python train.py --vocab_size=8192 --positions="rope" --init_std_up=0.0174 --init_std_down=0.0 --lr_mult_o=4.0 --max_grad_norm=2.0 --batch_tokens=32768 --dataset="wikipedia_en"
MLP neurons of a small language model. Each row is named by its layer, matrix (gate and up: input weights; down: output weights) and neuron, and shows model dimensions 0-159. Each number is 128 + 32 x the weight over its row's rms, rounded and kept within 0 to 255. Numbers have three digits each. A neuron's up and down rows have the sign that makes its largest values positive.
After each neuron's rows, "fires on" lists the tokens most often at its 100 highest values on Wikipedia text that the model never trained on; "fires before" lists the tokens most often just after its 100 highest values on Wikipedia text that the model never trained on. A number after a token or word is its count.

L8.gate329:162132219100101076089144130131124200170094131077113077092131174137089140145179170149178104150126149165126129154124124180160131080186165135165158099123097135142115135102061142113127120166077083156130124195072158151174149116115111110141116128102133146116195104166170105120140170135118111121138169118129117105135146190129162087140090083065128075146161146149141059134148181158128114194125099138166156164134156103133183116087081145130138148104143120073138132090115134080121099079117195
L8.up329:200174183149143116071188152105124155175142134123109172137081091125104129142109172163106109132170114092135092124132179098083156122169130103176109091123108108078127128117105164135143156144168099052125177145106099162140109142130122121138125114118198171198111159136154140129155111119093091080085166098130188079105068194149184186050125083156060095144131101135115130184144174164181148173158109135135141114154113081137109099101091092167148138137124106137173103159139113122130090095119120
L8.down329:125149130144115103088134107101121122165103152166146095107052132122116077143130128125134170066168098142128136082126183109149143132196153043099144166080119199136132146154176117094110164139137070084108114114075100148127101145074136115113117118107125131137171134137130168097195130139130094085197200171133158087151096115170177119129107155139113084205182122156088102132124165129119104102178095050074117166061167154129094129091152120143188115119127150110135143145149098100110106138160086
fires on: "'" 97
fires before: "s" 97

L7.gate2:069176141081100063124145069124146103109145095119177123104083121110108138126146136116180110158134123172137150118151115085191151156089169164086166112062138163138117170117075108115107121117062100109168133127107167193146151108115182117132091114132111049131114142192025125075094128161148114154141138104149156137099185090145167133081155099154131170150127127162130138105128141127135126114095205105132138153129153131085203079148162131137103093138173101117169133082067177149114116093140154
L7.up2:164090138141156101095146146093120120154150139081105225140146150179125194113157140143017107142144151138102082114107161159060068111155149170061142126115084151184122125119104144175174157150150119124118127134083096125138088148214058101118166175120155132120142121153129126152121150061122172132157156112110117138146213132086171102084142139177160157140120128152128162121085120133140162126097177172078116137135159118129129144111092105167104160130152172140071103159118134086166161111127155
L7.down2:130124154077146179146145162152106103122104078173151128100116082082105109140126128164117128150176085081105139149097076115105108134154096063150083098144146119170085144053127238091146067135117136114140187119131152148151165124139134166094104135129139133160124132060123123089082130187107095134148178121122117162103138165101184106108130140111172148120169126113133100148129137128114128127146137164155141125134149107066157165125143049083151165184132046191117138111169142057076094119149188
fires on: "-" 57
fires before: "|" 57, "." 14

L7.gate350:095125162130143139131166097141138064108147089118114100158103149127139138156171132166137086139092078157119074024095139164138029119181099123087166152121075131078110117121069105094105148127112136160125135156087153093106116162118092105120177133107109103176090113122125057087141120109119122106117134106093140145073162149188129120087166147152152145160185111172116134068093130160122079170104133105099125123149147116131151155068087109145155128055096093132047132136091177110170093118182125
L7.up350:170119169123111075150123136071124090110162087170126084174155171112121162120102117129122132163125070118086126095154167140112071138177127166118179158153116122132169096139137110135072153067117077167081158171107124137075198187146133156131129133153144099099165158135083146167165159127104119109143169161155114201157110149122115100132173112151127128135140113142128150162133119101071132187116081156117154099132154101110089184077126133125130198147054078186129098144154126161186081072186159
L7.down350:122115144140105157124185193170113085110062154103126174141121128091174139126152126099157156144125106051132153120157130132123157152158139124083153126086055173102185127171100111163119091134180173089087104174106137176132143108114125143139127104131158098120066130107105138164149204176145059128067121138180149143186123076141118103142089103087143129131078141114136161215097155140117136218134129092106108150110119147090128194112098071082102174106100105101116087144147149114119149097142111
fires on: "-" 72
fires before: "|" 72

L6.gate695:120157168141131097150184112104166111206038109114170136130193134158143152122153130162156075129121106146117078107109059147122136132087131138084138104121097135125135077127078126114108166151121142068104129137162202133118168132089122177091136143158122187149129115057068140068138160108090109120107144129099132075109105120095174099121106152124121118076135191161140159124134131104083102084195073133158105174087168058151135110138112100176180124154174146182153121110138150163099123153175136
L6.up695:140145129160127113145193144133136172130170071136113129147140090122095111096073162180177133144084053156127095126075057188107182155135103058141100160135121042163136103137090160105116157126186128165195136144126159113140141115099139138107136130123186145162198121078161167097189117105106124119158169137088130103116102172204104167150178112096125079087107101094119108170149190133117134123157167098096111143163091160129090117113077145161172130128142119133155100141133149153088096090129116
L6.down695:121172105110169100153149118117094224185092167092160170075096165123127159123092139165160198177120167160139135172079112110138208153191144096153149145143127127149122140169103122104155069123117082110148135127150086090096101163116126167113110120193120174071136107128132096137130149056175122121137127063071129142167078118116124145096155155126079077107151114130134140139163127175108175144117102096143095107071126102177128126134114060156116118068114155159144167091163138086154148132142077
fires on: "'" 70, " |" 14, "|" 11, "n" 4
fires before: "s" 65, "  " 18, " Swing" 4

L7.gate29:074141149135165082117132199155095099148188094106144099175149096091104150181125086172110073163095101089154162094103161119177148163109141131165090190102103137047127133100174115188188112107105138085114116171169082120111108183145121098150150124116121138151053134134134156143109130116062185141141150077124174162135126116141120143139139156127124097111108110122163139179080116116136067115144131164097061085108059118137103160112078087109140115106135080126126113127166070073127165161110091
L7.up29:138131066110111109125149106102167126153124129081120090165173073163135165111092176142136116144144130072121137113113153162203155116127151186084096142147095108150097070168156171124103139132151036139146107105141121134136131116135093118104139099159137130157150135105100139167136195119113136161131126074142195127102137151121172115138148147113178114071120220158135136157059099130178069101140126127105123104060094138161173103179058116126157102166139064111175084121174142119139085143051138
L7.down29:112146112115111143107113128092165088071139114096135136114138143112135138147122109103163200162131141149190118153143150162105159160085135113170145100115154134131132094140135131167173128136152151083154134055126096129103161141057145143137133094091120105175074070132125059149152138142117073109139168140139107134171105086151121182070045103139178108143116083086119165116151154156169103108135109118138179098128076119059078123081085170144126094151152147212177068063139171134177107112082087
fires on: "." 59, "\n\n" 41
fires before: "=" 20, "\n\n" 18, " He" 6, " In" 6, "In" 6

L6.gate154:130160123111174118117125145069128105135124156180122124120189082195135123148101137116162142156148117138115120137125074157112120111138163057138136092144125114129163105142103105157141099145102064106138200132122126114108151144075112143152095122095124128127164123090127174131117168107160192094028148063132127158108205101122140136110129195110119189188134111157141156157096072180146144088124157107085067135173182065172143128170165107159149146156168096163138154075153102128145066114179150
L6.up154:105074080093126156122193201146092118103112161095090117095134086173161130221147088136181154115170110141128115147110119133190139107111115094107114156156074125135124181138131177162110065118176065085153121170128139148112077153132186165177143155152096150118168042159097123165087100135124149142127095115084167172193142063103173105127104163117125134201110133143137142165117124168124182165141143141140132094150101126150071143162122169131119122119146124156111152087148138126140144114143198
L6.down154:141144089134134155079121120082144137144150150179131127090209179206111136131100158166231177140093125131113091183146059120142143106166105094135122122062154127125095104145200117135129062165155084132120165132077144172071114116107100154147180110091067114090074139113118104131086156102158146141108117101125131140152187081123111112129114123165134100164123142138122107174149058128183169172132079139132175121146144113137102114175165155102137099138079177084151145143148095117163087127160112
fires on: "  " 31, "\n" 10, "lu" 7, "=" 6, "tra" 5
fires before: "|" 40, "si" 6, "k" 6, "t" 4

L7.gate543:164161176141157076113052127164142087109183096094110094195124181177099186171186159152100137175183097141142128096141127078148111119194120156139114154121098094089123166148167120068136134167110070145123095163086075122131103120071097086104138104096142137131096139157128126143124088184175122098168132134124093181113125132151130146126144158179107161109141123153147144168072124127136128147121152093132127127172077150104134115099038132129116080062144075095187112131172184122087122125137103
L7.up543:129098150154146109205115156141098121162123107095135135187155108111092138067112109138148142077165112139137139144151172146133128197141096133134120062159152129157117093172174133164086124158094043131067080127099118144094141093132119083078120077116111112117144163138074169172148092094119123106111179113181112092107104132152121091102160123124158092134114053106094069113140074119133056145053142119125116165181107148122148127112043074134107103123112174094183133110092103123089080096118135
L7.down543:132143093117122056146103083145163109087137090024125120132143130095106126111144131137140144106179113127075142183169131099168127114118110147164127083116179117058178148130148097141111164091183116119160116071080122144137107073128121142172168132133181053093133139147096078145140127126155133064139086110062099105165063111183074145108099109091116101136091210106165137142108135140137071120156127123126176137093112141065117109151104058136116135136126102113184089117109167146114072130123148
fires on: "." 71, "\"" 13, "\n\n" 7, "\n" 5, " the" 4
fires before: "\n\n" 25, " He" 15, " The" 5, " In" 5, " As" 4

L2.gate514:113140104188129115137067152067182087122147092142126111123148149157138133170160149131158107161131107081089103101116154159155184120117099117116164147135129103101117159089162115151168154153106111099124151083065145140080084162156082136139078150129166161064132115127141173105136027110096143149107168159109101168137154134110151123146142190149166148088158152092126119118087098177053142050115148133126108103171114155106176163155112137153189093106143143190070144144154054173117123138152066
L2.up514:084141132173120093169183138170103084135135101123119117125114119088124134132146103146144133168153121080138104083053187162179126136119114097069163107065104125115126127132086137145129172188133146110118130106128123130105100132103024118136087191148189149097144074150131125122168118139133096135140158126083143176110077066070143093080078135158080124168112143107138146123083080147059139093128174114126166105117053130096116179104130152171145103113101144216095135169157077133133118161120101
L2.down514:110093147134103119119139105117141132190139049135116134092177116113158149125118089201089055077137101129126104106113153138137110085050070059125166110165162087099121133145080135104169114130153104113116184140098122139072076138079076110146136186100208129086126091087156096162113120122129132092130181138101133112136125098106098164094095105194081109140135116137089138106134110200109119125154176173108135153131132120154148125096137136202176144109105154185127120142127090185148071183115120
fires on: " =" 69, " inter" 13, " grand" 6, " Hot" 5, "×" 5
fires before: "\n\n" 47, "=" 14, "ception" 4

L6.gate413:124086134117128159103085190126187155118143128111118142147184159182110139137189102120109149112170084130143186062131111109184190066122105086138191152085108144061118192121161105101126155118139143103189089182080121116135138116146175166135125138152106161140105116176089098148162158126157081135130177131108102101120113180128133119171105111098145179094094150115150094100079075086091155113107162170137185127103128079142131127100093159074164074169104149140122107157180079125178167131107132
L6.up413:096086097098108121165091127153126111124135149105104128165157110070143140166154053162156159115137096151151127137139129184144156112107151151102156138139150156110120231100142130206085178104134132126147151140077115121082085060199107115116162166140166177124128125141129131114106056069146117160121135135118104167107165145135095137135183114110133141123159095186153084063086118085070136134161092095081143104146176085139117121124130130133114131104197115179110141118162109129127100096037203
L6.down413:122111140075133161139137130092115148136185106065101122111069123119081169087080168142156082166154168091140111126218149170150145124149106117151096183148168130113115046108123153155153052120133039093147119118105132123103158139135122144130131085126089143174144148122117102162167126102115129072147156072070110176119109102156125140176126143164169124140118124120143126166137098187106131186090168131184153123116102169180112131123166163108165160124097133110152105121165131149118173125186024
fires on: "=" 100
fires before: "=" 99

L7.gate37:146171142092129087125142157208110168145121132123139124179139078108147097107139133107117144122149109154113107061095158158130171144141150159101147143124098129076127113140129160156109120100178066131138104112148133133097134148106059089214095125101079086165138092142120157118093082161147102098143100128091095172143131122137106188138108086113154160085091042118106126165170158149100097157199130150122103159114161073127095181109127067211112140131137129121131130053214127160159087089091107
L7.up37:145115097139142133195148174135111200116121085145148121145102115093125124118112112142138159111167111118150091067128206165156110160181087160159107158123094074146130185133166092163159145108124093128125124122116128093139164129117119057108094118071165193093205144183114153106156154129114126127151125118133134101137147198108125157151154122108119171107141076137124120132119144094119190226097094114150073196110186062067109127136107161162099111136171133179160125135179132104167098091165126
L7.down37:047137144167132173094127164121110177122124106154136124164107104123121119122180149141120160188175170108148123079104117146154090134094219146168115155151060108123105117056144094147154085136107104151127129126095113090111116132189139100098183146154142158175073171108065078100111078165138133110184176131041184154110137122147092135093164128136137110127115159112104060150122126179117171124143140126136115140175109119063093104164144125136098083170131166188109144156193102093140140118115152
fires on: "=" 49, "'" 18, "\n\n" 9, " not" 7
fires before: "=" 50, "s" 15

L7.gate580:160144195164074123148147158124122124134143070134137080115116141121148210087133107117103127136116092099152150107183109091131142123110071113126171184099122164155160117127140146147170125144125164152178162156132177134146139090132154146133097082168153101116127066108100134142127108160145152164197157178131119132096141194096144129100137134123120063114037103192156130150103171154072213185126164122125116103138206179132173098113119156167142102095091097119163135106119150189086142166157083
L7.up580:156115124174124147098152133121213134144121108158144166173066123110105138129069142159131126140078133158148106169059155116137137210154086155096133144090107101152113134077150096097135124133065119103143129163179141128133144056087161183141154125099115134103116167097055181100085142073160139082128095125097113109132137172130111102104122115142182213121143113132131109146141138167201105100098086101131116146138096094095183071147133064153125125062082107085114147127143134114156147053160130
L7.down580:159137100124166152174101114107114164094188172082154154073097188131102087149108152118130133142170118171090124104128128109082094088153164106151089114129164125103119111128190148082153114176084119155114075133181117100137136195100097170120085177092132150188154124126107086072078119133121105120149144053136098109085148182098128101109124143154089092077151131131102184142092107095177070161141076134021170125096083197140090158158113142130138102152127093163108137117117110132146115120144138
fires on: "-" 31, "'" 23, "," 9, " the" 6, " was" 6, " |" 5
fires before: "|" 30, "s" 24, "." 4